{
  "vocab_size": 22101,
  "attn_scale": 0.125,
  "tie_embeddings": false
}
MLP neurons of a small language model. Each row is named by its layer, matrix (down: output weights) and neuron, and shows model dimensions 0-95. Each number is 200 + 20 x the weight over its row's rms, rounded and kept within 0 to 999. A neuron's up and down rows have the sign that makes its largest values positive.
A block is one neuron, or neurons of one layer that tend to fire together. After each block is what it responds to, as a language model described it from the Wikipedia text at the highest values.

L7.down104,195,210,209,184,180,170,208,183,190,181,233,185,205,190,185,187,205,208,190,211,216,209,184,210,197,191,222,191,230,221,202,233,176,193,169,204,192,244,206,206,200,228,199,237,219,226,220,225,135,187,170,213,242,182,188,196,178,213,182,201,201,180,207,244,195,217,210,189,201,213,193,184,230,198,204,199,217,218,198,225,229,189,161,216,192,165,219,231,192,200,231,177,197,236,175,220
L7.down172,220,220,203,200,218,188,239,222,203,205,148,209,189,195,192,170,190,202,218,220,211,163,186,189,204,165,200,214,156,182,206,163,217,192,168,176,197,191,201,186,193,199,227,194,181,272,250,189,172,202,187,214,216,174,205,248,232,193,205,207,226,192,222,207,183,165,223,180,197,215,221,169,180,182,189,154,210,200,208,173,179,203,184,219,193,166,202,176,212,222,188,165,194,204,191,179
L7.down403,201,182,209,199,187,211,199,202,193,199,208,186,183,202,207,212,228,173,199,181,177,205,198,204,176,191,186,202,197,194,196,208,188,194,202,234,191,203,199,231,163,219,206,234,188,215,207,227,231,222,184,197,192,190,216,180,188,173,206,179,189,205,181,212,235,222,174,205,214,197,222,174,171,232,207,200,192,210,185,183,232,197,189,201,170,230,187,217,207,172,219,191,173,180,207,233
L7.down483,196,178,213,183,180,203,169,211,198,204,243,179,205,225,174,203,164,179,189,205,192,206,258,209,194,198,222,188,223,222,202,217,190,196,217,185,193,195,190,246,221,174,177,212,198,204,197,223,223,214,217,207,206,188,218,192,206,282,224,184,181,224,201,201,180,207,197,166,249,209,221,181,189,168,200,248,199,205,220,203,211,234,186,207,204,225,184,185,214,162,206,173,200,186,239,182
L7.down512,162,212,209,180,180,201,194,210,209,162,195,194,182,174,193,190,194,222,205,198,181,198,228,202,213,168,222,182,193,189,225,219,179,184,223,204,196,160,200,178,239,196,160,201,172,201,198,207,212,231,222,195,197,186,201,183,196,173,201,175,184,212,200,198,195,160,210,188,177,216,179,198,204,200,184,248,217,226,221,188,212,203,222,215,202,182,209,199,202,208,219,140,217,225,201,196
L7.down758,181,206,213,219,175,178,193,181,215,200,228,232,207,205,217,203,227,200,183,211,181,186,209,189,223,203,198,201,243,204,195,197,220,181,203,178,209,208,182,161,205,188,208,195,193,212,153,192,224,244,231,231,178,188,201,166,212,218,215,197,188,224,204,224,196,216,211,180,224,184,210,202,211,210,211,185,192,180,217,193,193,168,193,247,197,200,159,211,220,190,188,219,206,222,198,214
L7.down766,198,174,169,189,197,217,214,201,194,174,168,225,188,187,167,199,172,227,191,213,242,249,211,226,209,183,163,181,203,234,165,143,189,198,235,163,206,186,201,135,212,206,166,182,200,208,208,201,241,207,238,204,230,200,194,201,181,185,184,210,217,213,178,199,210,173,196,208,187,194,204,192,178,180,181,193,186,217,234,216,160,218,213,230,181,188,191,223,210,234,205,194,215,200,195,199
L7.down804,198,170,203,189,171,203,196,241,198,180,178,187,217,158,191,233,233,227,229,186,211,167,231,165,228,196,205,223,210,239,213,169,201,235,177,216,204,220,185,215,243,226,179,207,223,187,214,207,224,201,203,182,194,179,177,190,176,184,188,202,229,247,218,190,222,191,195,202,197,232,207,205,179,222,172,234,199,200,240,172,178,216,205,233,203,205,176,186,216,207,207,210,172,214,153,205
Responds to: Newline tokens after a list-introducing colon, a section heading (==Track listing==), or a table header row, just before bullets or table rows begin.

L3.down52,204,189,171,213,179,203,197,222,210,184,183,178,169,198,191,196,208,181,196,193,170,174,213,187,228,199,189,182,172,232,227,212,165,189,234,209,221,195,175,251,206,163,219,188,172,239,202,203,198,190,204,212,162,184,211,152,187,140,188,188,133,172,148,268,220,250,187,182,191,185,179,234,199,202,226,203,221,239,206,197,214,202,192,193,180,206,182,193,217,246,163,190,210,204,210,190
L3.down109,201,195,202,194,209,197,174,200,224,202,187,228,222,165,196,224,201,228,197,225,216,192,200,211,182,214,177,169,170,179,183,190,189,206,243,217,193,235,229,159,183,201,178,160,206,189,222,178,190,162,176,221,235,191,213,235,148,198,206,228,205,223,194,215,195,188,160,198,197,194,195,191,213,174,193,191,174,204,199,193,166,172,185,215,216,191,175,215,186,164,176,197,183,189,205,183
L3.down192,212,197,201,205,208,190,181,167,220,202,210,172,245,202,198,176,216,185,207,186,187,184,201,210,242,167,217,223,182,183,210,190,213,206,224,183,226,184,207,215,194,184,173,186,176,215,182,223,189,198,219,187,227,214,190,219,184,176,235,190,150,222,196,244,188,156,188,219,157,228,195,180,222,208,198,164,157,169,214,189,202,203,202,182,183,172,203,228,203,204,185,175,184,167,220,186
L3.down245,212,167,210,182,221,186,195,206,199,225,158,167,192,172,241,212,182,195,228,218,170,214,195,220,180,213,203,213,177,186,188,185,195,185,183,222,175,176,173,233,187,211,230,147,199,199,216,192,182,209,174,219,204,192,212,212,185,210,242,210,128,213,219,205,209,216,185,188,179,196,222,201,176,221,211,202,241,215,213,205,200,169,222,214,222,222,218,191,185,237,201,210,219,180,209,195
L3.down308,199,199,197,204,210,197,242,201,191,168,216,228,203,215,242,194,202,185,194,249,179,166,148,201,189,168,262,190,199,202,185,210,187,245,192,200,189,202,205,179,174,218,244,205,185,167,222,210,222,192,208,189,193,198,230,235,211,158,201,198,200,200,181,192,211,197,180,186,214,202,222,189,191,210,187,167,162,179,180,218,191,212,201,197,187,204,212,214,240,189,201,236,190,198,204,212
L3.down497,215,210,220,234,199,202,198,197,198,218,202,204,237,196,229,196,175,250,189,207,181,219,217,194,199,172,212,201,224,161,215,183,205,189,157,197,201,151,204,188,238,200,194,202,201,192,157,205,202,180,208,196,213,183,162,232,201,218,163,172,182,204,164,187,246,211,181,179,211,238,179,184,225,193,204,225,191,217,206,218,223,221,191,196,177,188,182,192,199,188,173,164,191,171,182,188
L3.down512,219,204,201,175,171,232,224,155,204,211,206,175,193,187,201,183,192,205,196,207,213,178,190,227,221,170,227,174,210,219,206,222,166,162,190,238,207,193,206,186,192,218,222,191,207,231,196,223,187,191,187,188,216,159,204,223,220,195,217,167,220,179,194,204,229,218,192,218,192,195,208,223,183,207,254,204,221,206,192,187,200,173,172,219,192,232,205,212,228,210,214,264,208,183,200,178
L3.down605,213,190,210,225,198,209,225,205,199,208,211,224,209,202,184,175,177,218,187,219,211,198,197,192,214,197,199,181,178,205,192,207,209,224,196,190,193,217,203,224,241,176,204,176,223,195,207,193,187,193,199,201,189,208,172,183,228,239,190,179,190,191,167,207,214,191,180,174,215,184,209,182,203,194,152,213,198,155,209,208,147,216,201,208,182,205,193,193,213,148,208,219,210,223,213,205
Responds to: The conjunction "and" (sometimes "or", "&", "to") joining two adjectives or nouns, as in political and economic, literary and commercial, French and Spanish.

L5.down96,203,192,228,198,177,176,233,150,191,188,192,215,195,208,200,182,195,204,197,208,164,209,183,192,210,209,211,219,211,218,200,192,196,176,198,154,201,207,212,188,199,212,178,193,190,201,198,170,217,204,209,208,200,222,201,219,201,183,177,205,203,201,183,231,206,182,179,168,217,194,198,179,208,197,168,169,191,245,185,167,180,186,197,208,203,252,178,214,204,182,228,196,192,223,160,214
Responds to: Unit tokens right after a number, often in tables or figures with conversions, e.g. m, mm, ft, metres, km, h; also cell bars after numbers.

L7.down123,178,220,221,236,184,239,228,227,190,200,211,220,209,216,160,219,206,179,191,201,200,136,188,211,150,203,201,223,221,193,200,197,193,202,203,196,226,201,212,181,200,215,210,200,182,188,191,191,211,186,186,222,198,208,216,184,238,190,189,208,184,263,202,193,181,178,184,198,185,173,181,196,215,231,205,200,202,253,202,173,198,206,227,211,191,199,234,215,237,196,194,184,185,198,212,189
L7.down132,161,198,170,197,166,220,163,261,200,179,194,204,200,202,208,184,196,238,148,193,213,160,203,162,210,214,243,186,179,196,209,234,205,193,169,202,199,171,214,188,180,201,234,191,197,206,172,164,207,179,188,172,234,185,187,219,205,203,211,199,229,191,199,184,200,214,225,207,192,207,207,191,204,220,214,223,178,227,225,226,200,244,193,218,174,169,220,199,208,203,186,212,214,225,229,214
L7.down280,202,171,188,217,179,205,176,226,179,174,218,180,202,220,180,219,225,211,182,199,195,191,207,209,184,199,195,236,226,220,170,195,177,200,217,195,196,222,193,211,193,184,223,187,200,199,188,210,199,226,208,202,188,210,184,197,203,201,213,191,192,208,205,178,154,195,196,199,218,186,255,214,213,161,185,195,212,163,178,234,184,165,235,216,218,187,211,229,190,211,195,201,221,193,196,184
L7.down388,183,206,181,173,210,205,172,233,231,203,215,186,169,204,215,175,250,184,212,204,191,156,197,195,222,192,187,197,227,233,206,211,205,192,191,219,204,185,181,174,170,181,227,203,214,228,179,171,187,182,209,204,194,181,204,192,216,225,215,206,212,215,171,186,181,157,169,216,196,202,205,191,166,173,184,195,207,149,213,183,194,223,222,185,212,198,229,183,205,161,210,199,218,185,197,200
L7.down401,171,185,186,172,223,232,206,191,171,216,180,204,202,178,218,171,185,215,196,220,166,205,182,214,217,204,182,192,189,187,214,197,156,181,210,205,207,166,205,208,183,188,214,206,176,228,187,212,170,186,211,198,211,203,196,199,200,179,180,217,217,155,233,196,210,197,194,215,185,246,230,192,205,208,215,206,195,213,225,161,199,221,242,219,228,175,232,232,220,212,204,205,203,162,228,222
L7.down439,168,232,211,183,204,207,202,208,216,197,221,193,214,232,225,191,172,200,210,195,190,192,160,196,197,193,176,201,200,210,207,194,204,212,233,246,204,192,177,219,196,222,191,219,205,179,147,192,184,195,228,193,173,237,191,195,221,196,186,196,239,164,218,199,153,196,196,231,192,177,164,218,177,166,179,186,228,183,183,239,201,167,193,200,205,197,172,189,200,184,190,242,220,227,177,204
L7.down467,180,210,208,174,204,210,179,200,203,206,175,174,219,196,214,185,229,208,212,177,183,208,201,224,200,221,217,198,226,186,231,178,227,193,161,234,206,189,236,193,223,219,239,208,230,219,206,175,195,218,176,245,194,188,210,210,184,242,207,190,191,207,182,182,208,236,178,187,208,177,202,174,226,229,219,201,204,211,231,222,186,181,215,205,187,210,205,205,223,245,197,214,161,196,227,219
L7.down821,209,189,188,168,212,207,215,199,222,240,176,202,186,201,202,139,183,220,184,189,190,208,179,220,164,214,168,210,197,188,173,208,169,186,167,198,170,193,184,236,202,228,235,218,189,175,206,208,209,214,204,190,226,184,190,189,209,190,198,160,216,185,177,194,234,193,207,190,191,206,206,227,213,199,212,203,221,215,182,186,203,183,193,181,203,150,192,243,202,186,232,209,228,221,189,168
Responds to: Short first pieces of words split into subwords, often a single capital E, O, F, after line breaks, quotes or parentheses: (E|ditions, E|ulàlia, o|scillatory.

L7.down91,211,202,212,239,186,200,231,200,213,215,167,195,184,207,162,203,213,186,195,200,214,224,186,242,198,198,194,220,190,186,242,236,214,199,189,191,221,207,243,190,254,174,225,224,210,161,187,201,218,209,209,186,196,215,183,202,230,207,218,232,217,191,188,196,193,192,221,214,223,216,179,195,184,199,186,209,197,183,149,186,218,231,213,225,235,185,246,195,190,208,162,214,178,215,208,211
L7.down100,192,187,181,195,172,201,213,223,209,225,199,235,195,249,187,225,218,174,205,180,183,174,204,191,180,217,195,230,193,189,210,190,198,213,164,198,227,162,194,193,190,235,202,190,200,189,208,199,204,192,192,164,192,226,210,198,212,225,183,187,228,196,196,220,228,197,185,196,228,212,177,201,184,221,205,218,211,182,191,185,240,198,186,202,177,215,212,178,243,193,205,207,186,193,181,175
L7.down207,201,188,176,168,221,236,192,197,155,175,196,192,178,231,208,233,216,219,228,197,208,200,187,172,209,183,239,191,212,212,189,193,222,172,193,177,243,196,184,178,215,216,208,218,160,182,176,197,211,181,208,216,208,242,189,238,208,198,217,209,220,193,191,223,204,210,246,206,208,213,217,214,215,206,202,188,186,192,225,199,219,158,200,219,162,195,224,215,168,177,220,205,178,217,196,204
L7.down340,210,192,224,220,160,210,247,180,257,207,204,203,181,143,190,213,220,210,200,158,192,204,255,200,197,215,189,203,197,204,199,211,228,222,182,216,220,172,164,205,206,227,226,208,197,193,227,206,251,210,206,171,234,220,189,195,218,210,226,209,197,213,227,188,185,225,218,195,196,180,205,182,203,205,160,184,221,178,204,200,217,175,206,197,189,202,191,194,199,213,208,210,221,197,203,217
L7.down431,209,181,197,220,212,213,212,221,211,201,206,193,188,186,218,170,210,225,207,214,226,198,229,191,191,203,180,190,202,190,202,203,195,220,195,215,194,195,209,207,201,249,167,207,224,218,212,197,217,195,193,202,215,188,187,182,191,193,219,191,222,214,201,226,192,175,180,203,207,202,209,162,220,214,191,226,214,205,206,188,185,201,149,196,196,246,168,213,210,188,204,187,220,215,209,182
L7.down730,194,234,204,222,210,187,197,219,164,223,224,221,195,222,198,175,195,189,180,181,243,196,206,232,209,224,197,229,186,215,185,194,212,219,174,158,221,203,213,205,239,215,176,201,250,201,206,236,233,209,198,172,224,191,215,246,165,224,185,186,172,157,210,223,195,209,193,199,187,193,251,174,214,168,191,216,244,199,215,218,203,232,192,211,188,214,232,196,229,154,197,207,191,153,195,223
L7.down733,191,206,197,204,213,206,178,150,223,186,202,218,171,205,176,212,197,218,245,198,217,180,203,228,218,233,221,186,165,202,165,198,191,202,201,207,196,167,231,165,192,194,196,239,188,185,163,201,223,185,237,195,191,172,199,187,206,194,194,218,217,175,177,194,199,194,226,215,236,216,191,225,201,212,162,173,218,225,218,187,200,212,218,178,216,171,191,190,222,190,235,203,196,176,221,180
L7.down827,212,182,199,206,194,210,186,173,212,168,184,248,188,190,202,209,215,167,190,178,216,195,203,188,194,227,259,242,201,206,166,193,189,189,201,197,199,220,183,212,203,177,208,186,195,197,177,201,196,225,200,197,229,209,221,200,191,206,178,221,196,203,202,237,220,180,198,200,207,187,164,221,208,191,206,178,227,173,204,166,185,192,189,213,207,205,218,205,217,215,155,184,170,203,191,169
Responds to: Transitive verbs (and a few prepositions like of, in) whose object or complement comes next, often after to or a subject, e.g. gave, provided, set, offered.

L5.down808,192,207,185,199,207,216,222,187,149,178,187,236,237,196,184,236,197,188,197,191,191,194,186,221,198,217,193,210,194,205,189,221,199,202,169,173,184,225,208,186,222,204,186,200,208,200,207,206,207,189,197,178,198,192,174,212,242,212,175,209,190,182,209,195,201,196,214,210,229,195,177,236,206,203,191,197,218,193,219,205,224,216,153,184,205,179,174,181,213,195,182,209,164,185,197,212
Responds to: Fires on the second subword piece of a word split after a short initial chunk, often a capital letter, as in P-es-aro, K-inn-aird, f-als-etto.

L7.down21,170,194,175,207,206,188,177,211,207,231,224,209,171,192,213,208,229,195,182,165,208,199,219,209,193,196,212,185,183,178,173,180,185,142,194,245,216,216,219,201,192,193,183,188,178,195,238,189,205,174,211,216,217,202,151,203,168,213,214,192,203,207,202,238,205,188,162,226,208,186,223,186,205,257,219,194,192,188,224,199,211,248,207,188,232,209,188,244,173,192,184,217,221,220,184,190
L7.down63,184,193,170,226,196,159,193,213,213,197,207,228,209,213,219,186,223,188,191,192,194,196,220,185,192,198,196,169,209,195,200,217,200,202,168,175,213,177,206,164,223,216,184,199,215,198,179,188,189,218,168,203,224,194,193,250,241,185,192,211,209,166,169,200,224,220,213,201,172,191,195,208,231,244,163,183,221,214,222,204,190,212,221,218,196,174,211,217,219,162,173,200,218,206,182,199
L7.down162,149,191,208,195,177,194,204,192,201,180,247,206,202,198,208,202,205,238,220,203,202,201,167,182,219,148,181,212,220,214,229,213,181,209,230,175,206,224,209,193,206,193,212,196,211,218,235,174,198,204,212,205,189,196,212,177,217,198,190,179,227,181,205,190,212,187,216,188,193,177,196,220,193,201,233,221,188,211,217,175,171,205,224,140,189,178,224,223,201,202,186,199,224,168,204,209
L7.down171,200,165,235,207,247,201,196,170,216,202,198,187,205,186,221,217,190,227,223,187,208,183,202,198,212,229,189,202,199,163,200,245,161,199,187,195,228,178,187,198,198,204,192,201,190,185,223,246,202,177,212,167,189,186,206,219,223,179,208,194,193,181,216,204,204,200,190,205,210,208,154,178,209,233,197,210,194,179,194,174,205,205,201,170,243,198,224,193,172,183,189,184,200,221,183,248
L7.down553,183,151,176,218,183,188,229,199,227,212,185,173,207,186,156,178,199,150,186,185,236,206,215,171,159,213,224,231,184,191,188,195,227,200,206,205,191,169,214,194,198,214,162,206,251,189,172,215,197,199,198,224,220,172,175,224,186,196,224,209,206,197,218,182,179,197,181,226,250,204,188,170,203,215,201,192,184,184,176,221,228,193,168,188,230,214,233,186,198,191,189,240,193,219,190,204
L7.down632,182,205,209,199,185,172,204,205,185,222,206,202,197,173,184,191,197,168,215,195,192,194,214,193,182,200,186,192,218,230,192,221,195,218,235,196,222,220,216,179,200,184,198,208,195,204,182,233,160,183,234,209,230,193,173,183,195,220,214,206,201,220,213,165,168,201,272,193,217,197,170,193,224,236,188,170,201,173,182,218,178,201,211,173,209,193,227,175,221,204,220,207,194,197,213,216
L7.down674,211,199,201,219,230,205,218,209,228,205,215,183,176,179,225,179,200,198,166,195,161,237,210,179,209,188,198,190,178,169,212,205,201,208,202,190,187,178,183,239,222,172,168,189,205,192,204,203,201,190,231,220,191,213,178,197,226,193,192,235,222,193,208,205,192,180,139,213,203,199,170,219,218,155,154,204,166,196,175,221,197,214,172,195,180,174,210,180,198,177,176,249,190,215,198,217
L7.down798,221,214,200,211,198,237,236,205,221,268,185,210,184,176,212,207,168,188,191,218,189,198,185,215,204,180,168,219,215,204,133,196,235,218,200,189,208,217,190,197,180,207,238,198,231,177,140,219,187,196,209,221,230,192,222,185,220,188,197,186,174,209,235,194,205,193,183,196,204,196,203,191,183,188,187,178,192,201,219,227,208,221,239,205,214,213,179,210,180,228,208,229,198,251,245,172
Responds to: Event names and quantities in sports results tables, such as Men's 400m or 100 metres, plus numbers, times and measurements in tables and prose, like 1,500 m or 7:01.

L3.down48,242,213,192,222,200,208,228,207,189,168,239,186,202,185,183,206,179,183,241,217,204,217,218,221,191,201,215,202,213,202,155,209,183,204,209,209,203,215,223,202,184,221,206,211,221,224,191,208,174,177,176,238,202,212,187,188,232,217,188,195,187,204,207,220,202,210,195,174,155,183,182,161,226,192,188,218,212,177,243,194,237,211,187,231,195,210,193,229,236,228,202,180,224,172,203,203
L3.down75,222,201,211,244,220,202,206,209,162,185,182,181,173,210,203,179,223,187,193,181,218,183,181,205,201,210,227,236,195,191,244,206,220,211,214,223,197,217,197,206,228,182,247,206,202,177,234,232,200,158,236,214,192,193,182,238,186,203,201,206,194,215,178,191,222,200,176,176,157,190,201,172,244,198,197,197,177,186,208,170,173,205,164,182,186,197,200,175,178,215,216,189,228,187,166,199
L3.down256,189,213,205,218,153,222,193,192,187,210,227,182,203,208,205,178,204,214,203,200,195,211,223,212,204,176,222,195,237,214,193,202,219,215,208,182,172,214,195,208,220,219,174,186,201,196,215,233,208,210,198,169,188,238,224,241,212,189,218,224,192,173,201,193,181,182,196,158,180,234,217,208,202,197,203,199,233,200,241,213,205,224,224,168,210,186,182,185,206,185,191,256,230,181,174,197
L3.down257,201,192,189,190,209,205,208,221,172,128,190,236,191,215,198,205,173,184,229,214,189,216,184,215,175,227,216,232,213,183,171,218,187,229,179,222,194,164,188,172,183,189,178,188,257,184,163,209,244,242,232,212,173,152,191,195,183,222,184,194,196,185,163,203,207,183,207,214,212,185,204,186,201,175,213,217,195,187,225,225,219,205,227,195,203,194,199,197,194,228,222,242,199,181,201,223
L3.down456,185,182,192,185,176,176,170,203,186,146,206,230,193,177,184,224,194,205,188,249,211,158,197,161,244,232,210,196,221,230,200,171,215,211,163,234,200,238,190,184,217,243,207,189,172,200,223,214,216,202,200,207,201,184,201,234,207,187,208,216,232,198,210,205,178,222,229,221,219,196,180,175,208,197,173,184,194,175,228,191,173,200,202,192,195,193,206,211,205,235,187,208,161,178,180,232
L3.down524,214,220,226,229,203,203,192,218,187,173,230,212,211,193,174,194,195,183,190,180,219,212,136,198,199,176,176,182,164,195,152,215,169,196,209,186,194,192,199,211,208,206,175,217,211,212,220,188,206,224,224,194,195,224,174,209,224,186,196,206,219,193,250,225,203,216,187,182,171,214,169,242,190,208,211,194,154,206,155,195,205,233,182,188,154,208,229,217,197,200,209,185,220,208,181,206
L3.down668,218,217,239,191,176,201,208,149,200,192,183,206,187,231,212,221,184,194,208,226,254,196,219,202,242,184,185,216,230,214,163,207,171,195,205,212,249,208,216,211,201,186,242,221,204,181,209,205,200,188,219,208,204,187,152,191,192,229,172,210,212,196,199,194,169,210,227,188,190,205,205,198,216,181,209,208,209,162,172,176,210,256,175,172,146,207,192,197,183,172,202,199,185,214,197,188
L3.down818,231,194,210,184,151,214,206,185,193,187,193,213,174,187,185,188,228,189,184,193,181,206,198,191,214,228,202,183,182,220,179,236,209,165,176,200,189,195,172,225,224,198,183,223,192,196,195,195,217,183,204,211,152,182,216,215,193,141,201,194,197,179,196,192,188,239,232,235,219,210,205,182,240,175,209,216,232,210,220,233,197,227,192,197,223,216,185,204,194,213,203,223,209,190,206,217
Responds to: Fires on the middle subword piece of a split word just after its first letter or two (p-urg-ed, n-ec-ks, Sp-ous-es), and on line breaks ending markdown table header rows or section headings.

L5.down119,152,200,203,238,183,194,190,227,211,179,188,185,200,218,185,236,205,206,223,170,217,237,201,203,238,206,141,210,183,217,175,170,193,183,192,222,192,193,190,197,215,213,223,230,177,228,190,220,215,190,212,165,183,168,205,190,189,191,213,209,237,223,235,187,176,204,204,178,220,170,210,152,203,166,180,173,218,153,201,182,194,190,228,204,169,185,213,232,210,204,191,191,227,201,196,244
Responds to: Main verbs of a clause taking a direct object, especially make/making, also said, announced, called, show, after the subject or "to".

L3.down12,192,190,192,191,183,191,198,180,215,196,173,197,220,201,212,196,180,245,208,204,209,203,218,174,172,203,194,199,211,172,216,189,208,174,211,210,227,190,199,188,217,211,206,182,169,193,252,200,200,185,203,201,215,209,226,215,182,210,236,202,167,147,221,179,190,192,191,214,202,197,199,220,167,224,221,212,211,187,171,195,184,199,215,207,206,218,219,228,236,125,223,192,201,203,193,203
L3.down151,195,196,209,221,230,184,211,191,205,148,169,179,163,185,222,209,190,226,213,228,222,187,210,212,203,224,236,210,182,166,213,241,203,193,200,223,260,206,204,181,227,203,206,219,186,169,201,209,192,183,189,175,217,198,163,194,193,207,217,230,192,199,210,186,208,204,213,204,203,204,197,195,207,189,191,205,187,198,180,181,241,176,208,220,195,183,180,190,213,173,190,190,228,213,249,224
L3.down183,200,202,182,197,193,188,200,241,194,179,188,233,229,208,183,220,190,215,205,172,210,218,189,166,185,182,184,239,193,187,177,193,203,207,204,220,178,194,207,215,199,203,216,195,216,170,189,215,174,215,215,206,229,207,212,198,249,204,224,194,191,195,205,193,197,223,224,202,196,171,199,170,209,205,217,229,249,218,195,175,232,173,221,203,174,197,202,238,188,158,220,200,252,208,210,188
L3.down367,209,174,167,189,209,190,182,198,176,225,240,224,204,189,195,179,178,216,184,183,196,184,209,210,185,196,204,179,207,226,235,229,200,186,207,195,205,174,180,156,168,181,181,212,183,204,201,233,189,207,204,229,186,201,206,219,191,190,228,195,238,206,170,197,187,191,198,236,197,218,217,186,208,201,191,228,211,150,175,224,193,205,213,214,200,236,213,270,215,224,220,220,207,194,181,190
L3.down375,203,191,206,172,188,169,177,223,182,182,206,204,176,194,179,188,186,223,204,216,184,194,219,228,229,198,212,215,200,179,216,228,211,204,219,187,229,227,220,190,134,232,190,262,206,212,218,185,193,200,197,189,224,217,202,219,219,174,172,213,168,191,221,171,205,188,217,150,205,189,190,202,176,208,217,153,192,189,211,229,221,199,228,182,229,173,202,187,188,204,226,202,166,209,188,176
L3.down453,181,217,166,191,201,166,206,199,204,204,204,222,181,212,190,202,218,198,191,200,211,199,219,182,201,211,177,199,194,210,181,178,186,200,172,194,187,169,188,188,186,169,211,233,183,227,198,230,200,214,222,195,189,202,211,220,182,195,224,172,206,201,229,181,201,206,223,200,205,202,230,208,194,230,226,169,222,160,178,199,271,190,253,210,184,195,193,212,219,173,197,200,189,189,214,235
L3.down493,161,194,233,182,209,220,219,211,196,172,214,233,221,185,198,221,242,210,194,191,215,203,191,195,206,193,199,211,197,198,191,203,224,229,222,197,171,198,195,168,215,190,210,236,200,212,223,197,183,215,183,182,202,187,215,204,160,163,237,229,225,176,219,189,158,227,183,225,186,165,186,202,204,174,208,203,196,184,202,203,215,214,170,196,211,195,220,228,190,166,194,221,211,224,203,216
L3.down750,255,219,169,183,185,212,203,205,215,186,210,197,193,176,191,166,205,168,178,188,219,199,208,204,181,197,209,221,176,220,189,190,197,197,178,229,227,180,187,218,228,208,212,199,177,205,227,159,200,182,177,188,187,197,215,198,187,188,189,214,223,186,190,246,156,188,180,210,198,225,202,195,215,210,216,178,216,195,205,200,176,188,200,187,177,242,194,204,192,212,234,181,180,232,242,166
Responds to: Verbs introducing a consequence, often after a comma or "This"/"which", such as making, made, allowing, depriving, prompted, led.

L3.down108,204,200,184,208,232,201,190,171,212,198,172,225,221,162,221,198,203,229,204,247,206,202,197,206,216,220,224,192,203,189,200,173,207,186,216,205,196,196,201,174,165,248,157,201,187,187,214,207,248,216,210,180,209,187,181,239,211,221,169,190,213,196,189,200,163,246,220,214,218,189,179,197,214,218,196,208,220,232,196,173,189,207,216,175,219,193,223,204,173,201,189,203,183,215,192,207
L3.down208,169,221,184,233,153,187,208,196,192,201,193,202,189,164,212,215,203,181,195,205,181,217,198,188,154,226,204,208,203,185,213,233,171,178,221,224,203,202,216,232,218,169,183,205,221,212,199,235,215,186,205,177,197,192,210,204,202,220,188,232,202,212,210,151,187,217,178,187,163,208,180,197,192,201,202,201,177,202,219,192,195,199,191,160,233,242,224,218,186,198,218,210,205,203,174,186
L3.down246,194,169,201,224,195,180,224,171,216,203,229,191,204,219,227,201,215,186,214,208,202,222,206,191,161,196,186,220,185,161,206,185,205,225,195,183,191,192,183,192,193,212,232,191,196,225,217,200,223,206,197,221,186,214,160,223,189,220,214,211,204,217,202,224,216,207,198,226,207,187,194,193,167,216,202,200,197,190,163,207,197,187,191,188,202,219,187,215,194,195,213,224,173,220,207,219
L3.down341,190,169,223,205,200,179,235,198,206,200,203,159,191,217,210,175,190,211,161,168,191,191,197,205,173,194,221,179,198,200,225,205,220,203,178,175,211,211,192,189,208,174,208,197,166,213,205,191,236,199,197,175,203,206,182,190,196,198,205,196,206,203,218,218,221,221,186,181,214,200,188,197,177,212,165,192,201,245,240,192,160,209,234,206,206,189,187,223,196,155,242,191,205,221,167,181
L3.down444,178,181,170,171,204,173,219,145,197,211,222,217,192,205,180,210,183,214,199,191,238,194,237,191,178,188,196,202,191,250,219,260,201,178,215,224,201,175,220,197,206,205,215,224,194,236,233,210,234,208,215,198,219,190,211,213,187,213,173,198,190,214,185,207,206,205,223,177,208,190,217,205,163,209,202,201,198,171,224,212,205,231,201,216,179,204,227,200,229,223,171,188,213,237,211,202
L3.down712,200,230,201,206,210,178,236,190,184,217,209,152,154,218,183,172,209,157,191,189,193,184,218,200,202,195,215,204,200,203,216,223,212,187,213,180,214,210,200,211,160,182,205,200,219,168,201,196,198,178,231,201,231,230,225,149,233,189,209,192,217,181,241,206,192,193,187,225,185,197,162,220,180,198,170,194,208,198,202,196,199,180,191,190,159,207,190,219,189,183,187,220,243,217,190,199
L3.down756,180,184,196,212,214,192,201,176,207,193,221,145,225,219,219,185,208,199,183,178,176,154,179,186,238,185,192,197,226,201,238,197,199,182,208,221,183,231,193,216,193,226,189,188,200,189,174,169,189,189,204,215,208,184,161,219,208,247,181,205,181,190,182,222,201,200,200,204,124,213,197,252,227,194,192,189,192,179,188,202,201,205,167,160,215,193,202,204,196,187,204,159,197,183,178,248
L3.down814,226,184,230,203,201,191,222,204,205,213,181,203,211,208,206,217,175,252,188,200,208,191,212,159,162,154,188,198,211,237,199,228,186,160,198,218,180,168,201,173,206,203,212,205,207,216,183,200,196,194,180,166,196,213,204,140,223,199,174,168,174,203,193,198,221,195,172,219,210,209,183,185,183,186,212,193,233,216,181,174,213,169,228,195,209,224,192,195,228,198,197,193,201,201,215,203
Responds to: Unit abbreviations or marks right after a number, mostly in sports and data tables: 400m, 81 m, 100 metres, 78'; also table bars after figures and some mid-word fragments.